MLP neurons of a small language model. Each row is named by its layer, matrix (down: output weights) and neuron, and shows model dimensions 272-367. Each number is 128 + 24 x the weight over its row's rms, rounded and kept within 0 to 255. Numbers have three digits each. A neuron's up and down rows have the sign that makes its largest values positive.
A block is one neuron, or neurons of one layer that tend to fire together. After each block is what it responds to, as a language model described it from the Wikipedia text at the highest values.

L4.down101:096118090110139139102113122135148129110163106140133137153077097125135159110159101204114107079131120150094128119167147169125116168124145131087141105130133098166132091128118138128156097096122110132101151141134134144132135187125129140101106146160120124094153102172106119130121146106094102132
L4.down297:117069109132142138147141127082115136086112120094120126126118117111141098135150115117128116126104117127139140075145156129156122123096174136150132138148115105140124129143115139171131108134144097092129115109133107133130129136122082141127150128131131070120125123085157153146115069138157125092
L4.down325:109145174132126147151115172157126190145115129125110126132143109076125153132155149143116106144095168138140106139117133116138141165155144151125148125075147114147144138143105069110100142155156105124079091129145096158142151118131121144145100123118088107131102109111128119132135107122100128100
L4.down331:131103126117112171128122184156119187137095110139123107110116085147134131143120145187149111134124163146145114148148103107111123117151141153114147156142119117077123156142156145135117126117082114137119150125087145150118152114111142116128105094141121119164122090090085070118119096141128132111
L4.down577:105122146098142142092129105118132132123145115078107114112111117113109166134113146110125107145113101153144122143086149087160154167114122121094155139096116096174145138120177117120140146154093173114113144081138123188144139148160159128142063131172095080122134116080112117117121156131101099172
L4.down607:137101139135100126117107156122129118149155132130133085131165114103155150160120121142132146101127150144113115114111130139147112094113160152151174160114116098149099117160125166164144125097121121076148111147119136175148174111127129083128094113147165117136117140148132105150156171115093162118
L4.down806:088127120120128151131084159116156137131134103102131144135133120104118145130131125128135108140141121142152105134139145136103162157145144161155136101100114132100077149142151116096106146129112095141128105101156153140148068168119135156086103157134091137163127102101094161139139107133144149164
L4.down855:151128077189113168144172133146146115107096127111122101126113129132153165137108125152121107145167115133099086114111107154137150124152173170108147161082122113136101092170094149127135168116135130130130136139132113144155115111063128100114131109157122093127149100103065153155120134083103093154
Responds to: Final word-pieces that complete a verb about to take a person object, mostly in plot summaries and news, such as as-ks, urg-ed, convin-ced, inform-s.

L4.down42:141097114103135134147108125087146120100122134140174088160108151146151150114123126129139115174120140128108173174144108142181152149136141131132107088109158150150122096082133134142099115124146146122137114117100109115143125186133161113129115103117129151114149159128088160124157146101145116116
L4.down118:138124132111071113129142122150139109141141126127118107133117174118068152115107150159127122102121115110169117124155089092162110139117162144065109151119174107126093139124152144119116125087152158100085123135119086099131134165100109130158152126151145141090147112124102113136127114150141125135
L4.down481:148127116119131145113073134119145137104127137143119098134129113139121159109081111090168107100100144125137134153111136132121155139128123133133109149144123121146160153149124149155122141131093151141088145147063103154139092087129153103151088140170142130103126103129086128101107098112135106123
L4.down522:138109156105110127086053129159097117145137113152169097123133146139130087102152149144170109133105112130101113166120144149133152134104116126131136150131143155193150082123169161129150108123160110129146128136169126169110105112099133134143149149103127152129090121118146106143122121123120129125
L4.down541:133130130138139060116107164150069125132117083126166161122129136160128129132101106154111116165141146083149132123151113131157109138152165163095067101150146123127125144129142135109133118139117178109101083131156148105113123134163122142145129098121111148201107081161170112121101094086100127118
L4.down596:106119131118137135113144112162098122101169160138154115098150172110091178135147139130143165142106134170123130106121182139093151139124124148134103131125118127090130110115079109132130141124111128101192109139101140149109107121146123134169104156166117076096158150151127087138135155127111130076
L4.down822:125127143145149140147134116109116121166112126154142138095112146116140159158121078148095147143167107108116170113120174119157039130143145149126149146083133146161162099152103104111110088097110146122147149109141120143145172137119138130106119148147098125142090161143152184150126111166159138129
L4.down861:139156141118133098148081091108111153130097118162093079093129062120121137118105113086164157118146157128108091165108166110120121145134123089125132149112092139155154100099160087108134112130131134136115105127132171132110128140117101150104140125119128134119111116122114155133161105171119122112
Responds to: Fires on a word or word-end that completes a modifier before a noun, often after a possessive or a, e.g. four-year, week-long, his professional.

L4.down103:128139096129110145114147114133104130148089142149180114105140113149112081128158127123106124126125113162144142111128143132143127144088165085113143099135149147119105119116144148153117110149172096133131127170113072136146150132152088131117150101091109145159163117121131116177109087117118142101
L4.down310:104128148124146148147146092135109129140140152099130099152066150141111134137192100118134125120115148092102110130126120198147119121136171157112152115115126141122144115185114114128105135134132108126121098098125148156114135143140084123107086135150158084118113108086176138132105129148081145178
L4.down345:109116130114119115159187076112153120127170133150137117116112146118112112135139155162112126163126150134145099124142109119138158105144111129105128131117184141120159128131151111145084150085144121119105153145148165107108142161155134070144142122110141153105066144106108121122154165094105121108
L4.down401:114117125134157135108126117143111149143131144153143135141093112135139117142087118111112133113116160111124164143144128133133111116155105127134137127119111152138153134101157085116104160099116136135078131097154079121134077211108169142120115132104092119111078130138168094121154162165123097152
L4.down537:108111118109129161145140107139158131119121110102125067174073144151142133074138132173112131131129095162133121099116128171148143110088123122103107116140135126110135082118156136115107120099161152097090154109113139141136102148128097077147126172135131093133146169145147116078144179092081136120
L4.down968:106164116118114173153124103127144122161111114116141076147190105166130129122117131069163117133098158130135157124152073101132118139152137153105131127153138130142152135135171124145166107115137099133158109146088181110106152056134133180108115122120117104125159096150096093084117153136099139157
L4.down969:120116099145120175113118133125154143144151125157136103173039120131153179132149128127126108097135089113101178103115111179159137135153150131116198118148118138104110093164163141130123103137146149149118153164101100099167153178094134132112092165146119131116179090120128111091133149109108137110
L4.down988:133158179135121147114088168163165158119154141085101117129114108153125133130078115104168105142143146119145107132132121131130151099114137055132129125126153079164095116122169125119120146112118134174131125159127097105119133131100123152113149147083135146099102108127121167124133141134130124147
Responds to: The final piece of a verb, often split over word pieces and just after "to" or a subject, before its object: enh-ances, under-go, dis-rupt.

L4.down156:117146152162115133165134130170119137159118123133177120119076118129076123157135139107120111155106170108112093134126125136148102166110119103119148106116171146120134112140102095108107158095135101130119164124122139145087115235117124144135115127160120140145140142129150125115127153148161117135
L4.down172:173143136125135159156133111100127128138127120146126125157088143108153126124138100164136186126147140129099114138147070065140137135148142098123111121092136121133124142097094066146117168095135082098147144138150125092130146169161153114133115138170161124156183134106125138179147186126128146135
L4.down188:124091166123185141152150151131133138169110085078143093111123150136134111109124128170093110118133153131107133124152144133183163132152151139112128118112128141112127130082118139116123134127105147105138122139121159105135149160120127157125138152089140126111141111131071142139142134094083119095
L4.down572:132105128183093145131158126126168080156120122103146105105110128100115164165100077102071136146090119121105146135157137105125094133097127126114153142135109151075122155176120133129117119164140179167153109150123165130104139143143116138119142086143120139122155167119109146097154128164145150129
L4.down852:105115140100103131110099143145156102094132135113119100142116146112096142101136127118105127146133109157132133109159119112088087147131105114144097139103143140123133049132137161150137107110096118130159127173085096124136120148086137139095143071137100087135110106096123126161162142128127194175
L4.down860:148107174135140167160161120128109132171120098134112103094079147087119166114121089109108130138155134117131068116118128099114119142126193134126114154124142114118144141100091139162097106091137163106140158171164145144157144116137111092108091131108146189106183116179109100164103121159163120114
L4.down954:139109155118138135165125131123129079149139128124091114098107160148206152103109129127135109127160127109147125136155139160090091178133126128091113137103133127119129121097099091095134115096105119141076132148126159155133173126071149115111109111119112101129150083144091142134109080107149131165
L4.down999:121130154182175126135145115135136077097176140084092102157122154116074136145149121084154094122158119151137122109150159131107145120087140118144153119097121082154136153171132138157102120093195137138150134143181112103147108167117106146154117144090104114132121179120121093154131146080126124116
Responds to: Time-unit nouns closing time phrases such as "that season", "the following year", "each year", plus month names before dates and "later".

L3.down194:155090105175152077145133083140085148092130150103143104148164130113138162131113172144135088131137104167130133147087143078111131173107164135148099123168176141141109159136074085118114125134121140101112150153124173104137141142134120117134098138090138168149103106116111111100139095141067142146
L3.down238:167114139096111161122123119100109164107117104169126123137150133121107103136170169104126116099114114114128123135100164140135140151124144102139136155136149123133113169135150139077121126141137133108149153132105105142110126119099103119153123146108131185156134120114096104090103121157104138140
L3.down405:086115129097116149103090115145127125103134093155171079138152145146090140152122158126079199158126127120177173169154128110101109120156119114092169089153116174133115103107188166173145107135124149114099139120064119123099140094136156148150157145115093113187142107170130114131152102111088142168
L3.down456:119148129087102142157135127121130108095183104143091159059131138149142108146180161119146107142093136110138111123133127145139114120132122129098184141140104137124169103093163125131154112172089133177154102108137180137122165137135139119156167160105151085094133128096108115128120126098146136109
L3.down508:133121145134134165123139112148139124101133130151122108137099173124126125141163169134133139176116134108133090130124120135122128173115103109145102142119114130159163152110169154114096119144137120124152135118131153124086121073135098101130099115115166110127124143140134102133127121142079146119
L3.down884:131123132135111090123100129125132127070118157121093150119180215124127076084120110130164169123128116110139133116156112163100125118120144136133147124168154144124073154123083120175134151116098132122165141135109157123141137051109098107118182134105120115152121127099180131137111122116172166140
L3.down918:123120159119131140150157112136139114096123151139103140138085098121142141135116169130128140176141158137099100108114154128131129116119164130112100136125142145168111116135112136124115077180163126098132115147114165125119123073162143130103134154142138100107113144126156129131114129148086120107
L3.down974:139096151143082139153134153089108169147138132098127116110083119091124154089140124105106121139155123139132102104134097145147129118144148137115099102147112103114106078126130117097131096133141120133139152116113109115140156133139175123123148084120125133103140126137145081099142151113100130143
Responds to: Mostly periods right after a digit, as decimal points (35.77, 99.3, 8.7) or sentence ends after numbers, plus table pipes and thousands commas.

L6.down992:156139105072137106126172162110172088121162108172115123128097119105130114152108108107133146142166119134106160151125110142101141095087201112144094092139137127092121087135158118144127131148155156140086086109112134103090114084148099136154156139107108101091129150110105158124126158176142142115
Responds to: Ends of sentence-opening time or transition phrases, such as "years later", "The following year", "one day", "After", "1990" in dates; also opening quote marks of quoted reviews and section-heading ends.

L6.down566:119125142097100148121124123099136138101073167139119105117123176140151175142125086149128113058173142117069093116120126152149094135103108129131120129110088128152181107130132098120157101136135107112126104088131125104133108143093128088096133116105124118102165139130145134122076122145104126087
Responds to: Periods closing factual sentences in encyclopedic biographies, often after a place, year or institution (before He/The), plus decimal points in vote tables.

L6.down67:154098172113121129125149110102143156136115183129122090108090116112148108055091091144116131112139115134151133148115143115140157165145151169160109118174089087125136114133110162155151163119111099102129121151149103155129143140162159111159119162110110075138168126155110130157133130135143123147
Responds to: Final pieces that finish a noun, often an abstract one, before of, in or a comma, as in relegation, withdrawal, retirement, also table headers like Away.

L6.down584:120097155126123145163148095132112168140119114121102152108111120160125087108113219131130148149091144131114094092139139113142083162109120130128134099143108129122129121177077094161150128111093132131110139160137095133126121135111155140133126164166100160157111141122163163125096172111114134134
Responds to: The space token just before a number (counts, years, ordinals, scores), as in "in 109 games", "Georgia's 4th district", "for 1781".

L6.down44:124160144113131130113117101150107117164081161133083105088108098135145094127130131140101107138190124133094132106097081129150109172125142101143129111096116108122112117110128125116134100117144099126131164148102150114123094185104097159113135118125095142111180105084131179094105161150052165160
Responds to: Final pieces of transitive action verbs before their object, mostly in plot summaries: kill-s, kidn-aps, l-ocks, forces, attack-s, be-ats.

L6.down142:100186132177097152121145132114100135085083139118102138145117186104133130191127140120122148112103167105131117148075101108133138107069136111130175121134143136165162099136135141151121136146094114107156121122157159111107125129129107111154114113144164102071160138118163126133146094126097124079
Responds to: Transitive verbs (often their last word piece) just before a recipient or object, as in gave it, giving him, tells Noddy, informs; also some table cell separators before names.

L4.down92:113075153152107096130133145107103162096151156141161122142100144134111089125174103139136100135098162107138111180140115088150140158102107129122135115138134124144135127116105163161111109102089159115166112098123126124140096123167104138103161135161133149150188146157166131114104125099153109119
L4.down271:144120136124108184095132134145140156201108135154142157139109129109102154096057121131122144125126134168118137136139149126122117109140100134128097138136075128112122105127150157151115082120122115132118164139116136095111129122115080094132152106112125144133178118136120177114119152115108107077
L4.down499:102091142140140162137121152128117164169125117153163089103079109106122165189164136094111133116109110137104118129157119121167146113109121132131107170057134135134149118170114137152123128155086097135124095108117147116131132169129126085122130177147141111122172130091140114094125120107124115144
L4.down548:090126109151146136073141093103083125148143115140177122102121126138092150146114139100159116154155158125096138104139104107131103127143171137179162092162096109148127121100100109133121131115107140148147136125178114130144138180104123126138155161153121152120118091097148123147122186119171146088
L4.down756:135113113168143153145127126129138136143162098126145157137161153114098151109070093164105143171177111127116119123144095168117148121090105164118102118098125145046110135131139125092131100130104122132106109158129127157144100095118126128164128138090107120155162096075133169103117127139131130113
L4.down786:114113149150158101132141111169105132123110090107132128154090148080108082168180127139111132161099115130107124107121149134127109116092177132147140150092172130146118132091118109137123146176122189156130134125116135133099130158130143115099121148122122127140098145112148167127136154140128119153
L4.down958:138201123132126139116138127160138095090118124126108112149113110120130115127110103124102121191160140151094115137108110084165100125118138154142173141142104150122123090113155137129126125122139159130144110092130088100139110106115150134149149152170121134124184127143121164116120118164133100147
L4.down996:136144144145120081129131139119167134154093136131148141113082163149114146143110156086153093136165150140104145122133185121134124167143110154126120137123106122152153114113126131106137118115087144165111168109138140120142102171113103161159114182166125147152120156154122176162146139097131070123
Responds to: The space or first digit just before a year, after a month name in dates or after "in", as in "2 September 1978" and "in 1148"; also "of" after "University".

L3.down8:104091122112127147136156131116142113144112157091092137130056122139116120114144126163123107088119128147112103117120136093132123107137147078119123115145155138146123127141130106147151106101149113149147105077131128149139156172167139082157128128095115126151117185151141133124145112148142095115
L3.down350:140119114112155119155149133123108099135143106097137142141163136159087113136132127157132174143106115152111114137129134111108129135128209117134158114139141132111150123093135121126098121126118115074152156120112110119121104148109163137099131111128141142098103121101120151086102127115128102142
L3.down356:135168128146158109119100112121126102091154129108167145138121130067175137100101136127133123121115136121138077105126125146091155133161148123070138135108150130145144088126112148091153133113152121149163169093103126145105114133088128142166055126143190151077123132114142141125119102135131161118
L3.down568:150121170168133145107116112094128116131118100117109155115140121094091175136133113060173138087107120179082129127085158123084101084176139137116109134112113118146162157109148107127134101136100131136114123136127124125109194095108081126125159121119146124114185149159146131154168098134170147062
L3.down599:121143145178147112100147120120190084144152155141131135150096160094163117117125141130142147106140123136136088159156140118107137121146106163127123113128145103135111118124095152146180123096106150133125130137117101151115122149121128137136085176139089103140139120149132083093100137109083094088
L3.down766:107111112121130126145125145147121134148122139158172101161103165118119142138081152077134132119156101155133145135159141102059161146120149118146176145126113159159120133101112081179093094091126116150120123123150110121107143166135103125150119140112138132137090159132088143145130125129138135140
L3.down910:128137168117106155155085151129101155111091164125127157123106104137134105130065116171102132157126148150160150136180144127108151166125140119155152139114124134114125137086128098080122097148143131131149173136121106112119107122070137138155103127104110135140139118158124135125136149118143129146
L3.down1021:113086132088144125114132103130139142140156098169115093142138131133081145151149088102163168105141159132146126116119122148119118115124152108128141187109087138139159146135153131076137128131075128126093147147118148155150147107106141120150111130139119137148112117113095129145122147111128109102
Responds to: Time nouns ending relative time phrases in narrative text, like "the following day", "during this time", "years later", plus date months and "until/before".

L3.down146:107188157118125133131128106119109135124121142144179149142127112137103158112134144134152146074122132151139118167136151138055120117138151119120099162116125125172125111129143120150169131166107121138126138211074117100127116140096092089148143140132096074100103109129135169105082153108096162119
L3.down409:115137080088158089135147124100140120106135116103144164105132129136114139091100150136152126133146124116130120113133145118125133158137171098118124128126149176135096158085146130115133162114193134108138127114160134121126132087151195107136113105180113129117110150110101165117157140102170122107
L3.down513:147143182115139125110100081136152162184110122139104098122131114158096137152132150103081166095129148125157107184139163128093116177136133139124076079086108136162095121105085148125134140148158135094182116112130100128134121104129104105125177110082085121172116100139128122132135152117126143128
L3.down545:087145127137118130108099115103127146148121104120118111135085151147167113114200143104151108129139122146095115160134098108112118155148153120140136124134125111157106110125131152144134143119127162182135171138120150123134092190115139166149132165147117185122109105159137130126157116144103114126
L3.down608:092097145159122145111141115089180068119142122147134128146107119107146140113175084155169116151142135117124087145152081155158123104144149104127093122144116147100094121057113139149108131120142121127127138101118100079094156122124156156141123121159144148160092124119121134076147149119149123107
L3.down742:122154116125120129163110141108154115135133118100119163098116119149144129152164135119128132166153112113122111163112127153136100119135149148173158117173101096094148126141081085180135115149136131139129119157106127079123108144111177158117125118110117146112123120115089108155131155133129120129
L3.down856:138101135126116086127131132093138114184125160111121112151160093114108107118118147128109070163135114137136124186133100096145132120127125119165115155160116109118140135120082174179130102155142135104118145134082117141125174097123156080118134129134126105109116127115099109136108081107148141142
L3.down895:132100138137139158169151159129148144158157145121096132159123151122178112145124124155106129149108168107142108156109127149161111173123105151144127124133158115072154127086113083135097148141118099156125091089137122118072174099079180114178147125103138166099126128164134118173142098079154127144
Responds to: Partial word pieces that begin a longer word split across tokens, often after a prefix or hyphen, e.g. N-int-endo, re-int-roduced, impro-ve, D-esc-ription, con-ceived.

L6.down1:137084115161078120114138077130161117135149094103116116164104073147119133126133124115155117067112136121132138098166129196108120122140151103149147113081131150137129140103108151150116108163127107157122150156154152134147123155092132110135126147146116090088087101130085106116096152104161118122
Responds to: Opening or second piece of a longer word split into tokens, often at a heading or sentence start, e.g. D-es-ign, E-xt-inction, ext-end; sometimes plain " a".

L3.down10:121141114121118134132134122137100157158165107130116121110108093106132130084139146131135161143164186105096132136177118142137103079066113141128121117128110100158159156132151092123127111117121131119106125138144141122142084169165136128122116104091130143126142099096128148159131152123176108133
L3.down264:105154118086094179140141141142122123113159143139111131147125136102100114167186132131106112177140145131121119090131152134131125106109116128155104109149086098109112138106163137101123122122160166187107140159156135127141164195139131144107118187114152141155176107123110141134162129135092205140
L3.down346:141127152123102125139117170162162118115132157148119144167143103159113129139106118148104123104182121160103120164155102166122164158164111115139136109139118187141160129127155122125124131100130151111125127107163096110116107095109086142142170114086139137165096093135101119150136084192108134119
L3.down390:116092146147118158142129161124154135160104097147102121115105125110140134133102124108123089121158121112119134136127138102176178103128148146089099116133151084130138123139086111112156113085122141125112173149177114169126154197155100113137131138133109161148132167114134120156136132144108100102
L3.down478:101150140135151156116150142114112147137156098140136141176146089119101149164138103088154152152100121087078119111135136144115133132120124144133103131131117129137098170108090127089149120124078107157134109093090130124139130134140132131145136139143100102143138140151094133150075136106148074165
L3.down489:143157114144141141154143126123097132112128102160129103098039135164097128128110116102140096165098140097156120103130129086146139156096098120142188113095148135115107068161115124104133138131125155134123129162106157134144132214116127137128110124102104160105115107096129111157125113184136137142
L3.down536:132171125127120203114094088091140095137132110174135099112130150118136090117081110129114084156133126142086079173161140135146140116139125170084105116140121118136175155120142148133111133131127132149084072132079160157151153116109175127173125112126138095128138124170122126163112129087109119112
L3.down862:149096156109147108155146125142112099132134166128123106152134153147146111125091162131083135159122144119183133103174159125126152166123133138126138155147159125148133167123130113098098081129133099156136160120069169142134124155126147138140130126117147118141141117171123122115123103137117094115
Responds to: The standalone space token before a year or quantity after prepositions like in, over, until, almost (in 2010, over 400); occasionally month names or words after in.

L3.down188:119151148135086166146135134151127149181128093111089167127133162123155122155121087131117124102157092117156136137120112191151101141085113163146164135136119153074156119158098111116124150110064125150153134147136148168083142081149089114087133120130133114135145162143111146149111163102055124124
L3.down327:139152102143101152132104138146127125084133145136151147133178117118150135132130084174080116112108099124136164136093164088123104142131113171147168132113096089169105130108140166112127146136171115134097098144114137138121158040130119086130122093136099093129114089166121141153157129119033128194
L3.down345:096163129147087113118093127160138172148125141120144144104132129105117147109115114146137126142172092150116114115157132161116100171112157110113128120133165123128105143123142109143135115121122118129159137144146155132142100167081126130124128109161139126108157135154126089097126082083108160188
L3.down519:095144084109109091085136178141160167147164125146106105098100133086113097147109124131145143114112112165154126117095085108098138120116116096179127117123150136141128104166073148150074139150121137102138113148107138093170124174134139124093138118099155171116123135078100136129105075114115135146
L3.down591:094118125143110148114134131123112069187107123146102129160127122116181126156096107124102081108141108127118099094143106137167122107160119122138105148141121102115128130094140086083163115142128118128150131143136137143135158106087142151125147151129111105153121151143186121100132126117133141140
L3.down594:083089118140152108124127175146104176151127155118116088131066129123166119131128141153155089104133141169118111153123140116105162180110146150167124133136137144153130109153115196097131131124134148132114093159150128114116149196143124153138149179121130113123135130152132139124143141135091137132
L3.down653:090076116122134143149135155151137159111115139146115129121095109099090127120139161153128067133116109158090139135061139184107141153124125151114162113116108113114111119114144123110106125140172150118088127104147145140132123170132100189148089130152136086130114098147121107151141110117104120194
L3.down820:133124140156123161093088127178131139126103108154110121110133180109093094115176139074147158160121135112131149141127133172136086148122156153171119104129107098124136092201098110183122134097133113163133100122154125146136140095143117095148168116082141136148117104097137165109098118150146126150
Responds to: Final pieces of transitive verbs awaiting a person or object, mostly telling verbs (in-form, t-ells, told), plus helped, merged with, and year digits.

L3.down30:109140125122118135079099146103150112162150107149084113136097094114148102126148138095121135128089111160106131111084140149099100124139147119158133101118115100182148126183131118144177114137160128112121118146122167101150094124122102155119139126160108139127104118141119119115136143128091151190
L3.down141:112136151122152134116159113093112095125118138138078117136068111115129099136131136122145103117144138138120105123131112164135142144118151118109113133075129088143074144176124134123140150113136155145117136132111121057136142176111075111140155197115160134141127136147127148110134137116097142093
L3.down229:148117149062071168143139132086109153144168125153120130114145145129146156161091087147115064116134113132164142125139128155142136128177140087127135137117160112132082164110129094103134163137112120094123102098153120155135131143104132155113119156084087184130163140080110127142136132129094175088
L3.down408:105142129150173164140142144158111113132184095126131145126110099135122138130097102152112114112127100135139129085113122142094158144153147140151116102110127140099130156178112124143130130100077123096096106119135132151135127122095102175134120107142142146139180118139163132112154123171140133148
L3.down663:124155138149156116113156103094126142140114107097110109162129130167087116151128143149144109147113151131125118109138185115143154124129127140133159128150133144139139166143134093108177105116117133117129091098148128059174116123110137163121100125139107154125150117130116139104124174119135127157
L3.down697:079156156118139139136147109118123141166126131100139112135136109135094100111092109150121113142109192137087114147154098104161140176154120131163151139120122106084121141175096136141144130110126151100127119141113146107140109129113116193114089141125154138172183136092134137114121139118064122102
L3.down814:111150090145114125122123152123134124132126148111137128102065143115149134091157113089112112124146106119132160092124137143136115128157140137108142145136120127172127110194119097119164100145154141115138082161124095093146127229083097139112131160161103117096191071134099147101143143125087164161
L3.down932:141126137110148117107145130118149140147106156154122120128067123110124136137131154150099147160144085133122176186116136113126135141143101080136141118129164110154139144136137159120130165185142173139128110177120124120109156160093164115121119143149124128112143123110129116087123119125128120173
Responds to: Final piece of a verb, usually a transitive infinitive after "to", that completes the word before its object: h-ide, ob-tain, esc-ape, take.

L3.down96:156103143144130154101139112139108111158136116135158134112150106165090144132163150135129154112124121050188138106108133117132120141148126166112141119159075145117145151133147105105075108089144154102114127136116133143118113099120154162150090160123121138158171138122131134113116145130118155093
L3.down124:098107140154129143143115130147121119159115101102171131151125120134139114099122142139151113182112153104123134126091126144140131167158127158151098098119142171146111112093178137142075138127111107101106094110099169130138163163134141147103147101112125112137125127142110170119106164124127101131
L3.down175:136108179096102132101166141135096113095138129130182143126142120170086108116089095122103137127102104106157132153188130111141146163141158123086152137156116112141112133119146190118132106095086087106109093131076122145139110155122111128104118148122117094126134153118129128114105136119121136075
L3.down615:099144102102131113106116148087138124152122110135172132150143167137078114144135158130135125102078151106139121139097143128138137141174132148130094110102086132064106121098099082138097131119105087157138126134098092143130113134163132137132107087160120114138107163138145127127144147130083129125
L3.down675:122086105127125143133113146132115144161117117127112139167109096105146130129159101102145169129144097102133133113187136175174136120147109093123122156114158106086114122106116099139118110160110087112152098113119149126123138182133143180122120134116117118156143140129164132150088102096100096101
L3.down713:145156183111111134133080110106127111099156103115148116183135132145192147139152140162150083117121108147148093116173137131119111130135117117126133118079130152123193145151111164145120151100150093113110074074138147112150138104122108112104116135134139125129185143089133133132109143118112144110
L3.down784:140121100133117173109086124160163127151132132150137086107089149141141124151166114156101139148168121126141136120119089098127118145143125114116097108094131144162172105095151147131143123131139090128146141099151122136117120125113152145108090118107137131119155137129086111108100138135104137161
L3.down925:086131150102113144152121080147095157153132112117100143090084122148112115120081165098150130144127177083130176150151119098144121142125120118136149136136158154107138135123123126148093161106117139123082157176136141136125126173134161109135086132110165149172159153105147129139163116153142122082
Responds to: Abstract nouns or their final word piece after a possessive, mostly his/her/its, naming a phase or event in someone's life: career, time, return, retirement, recovery.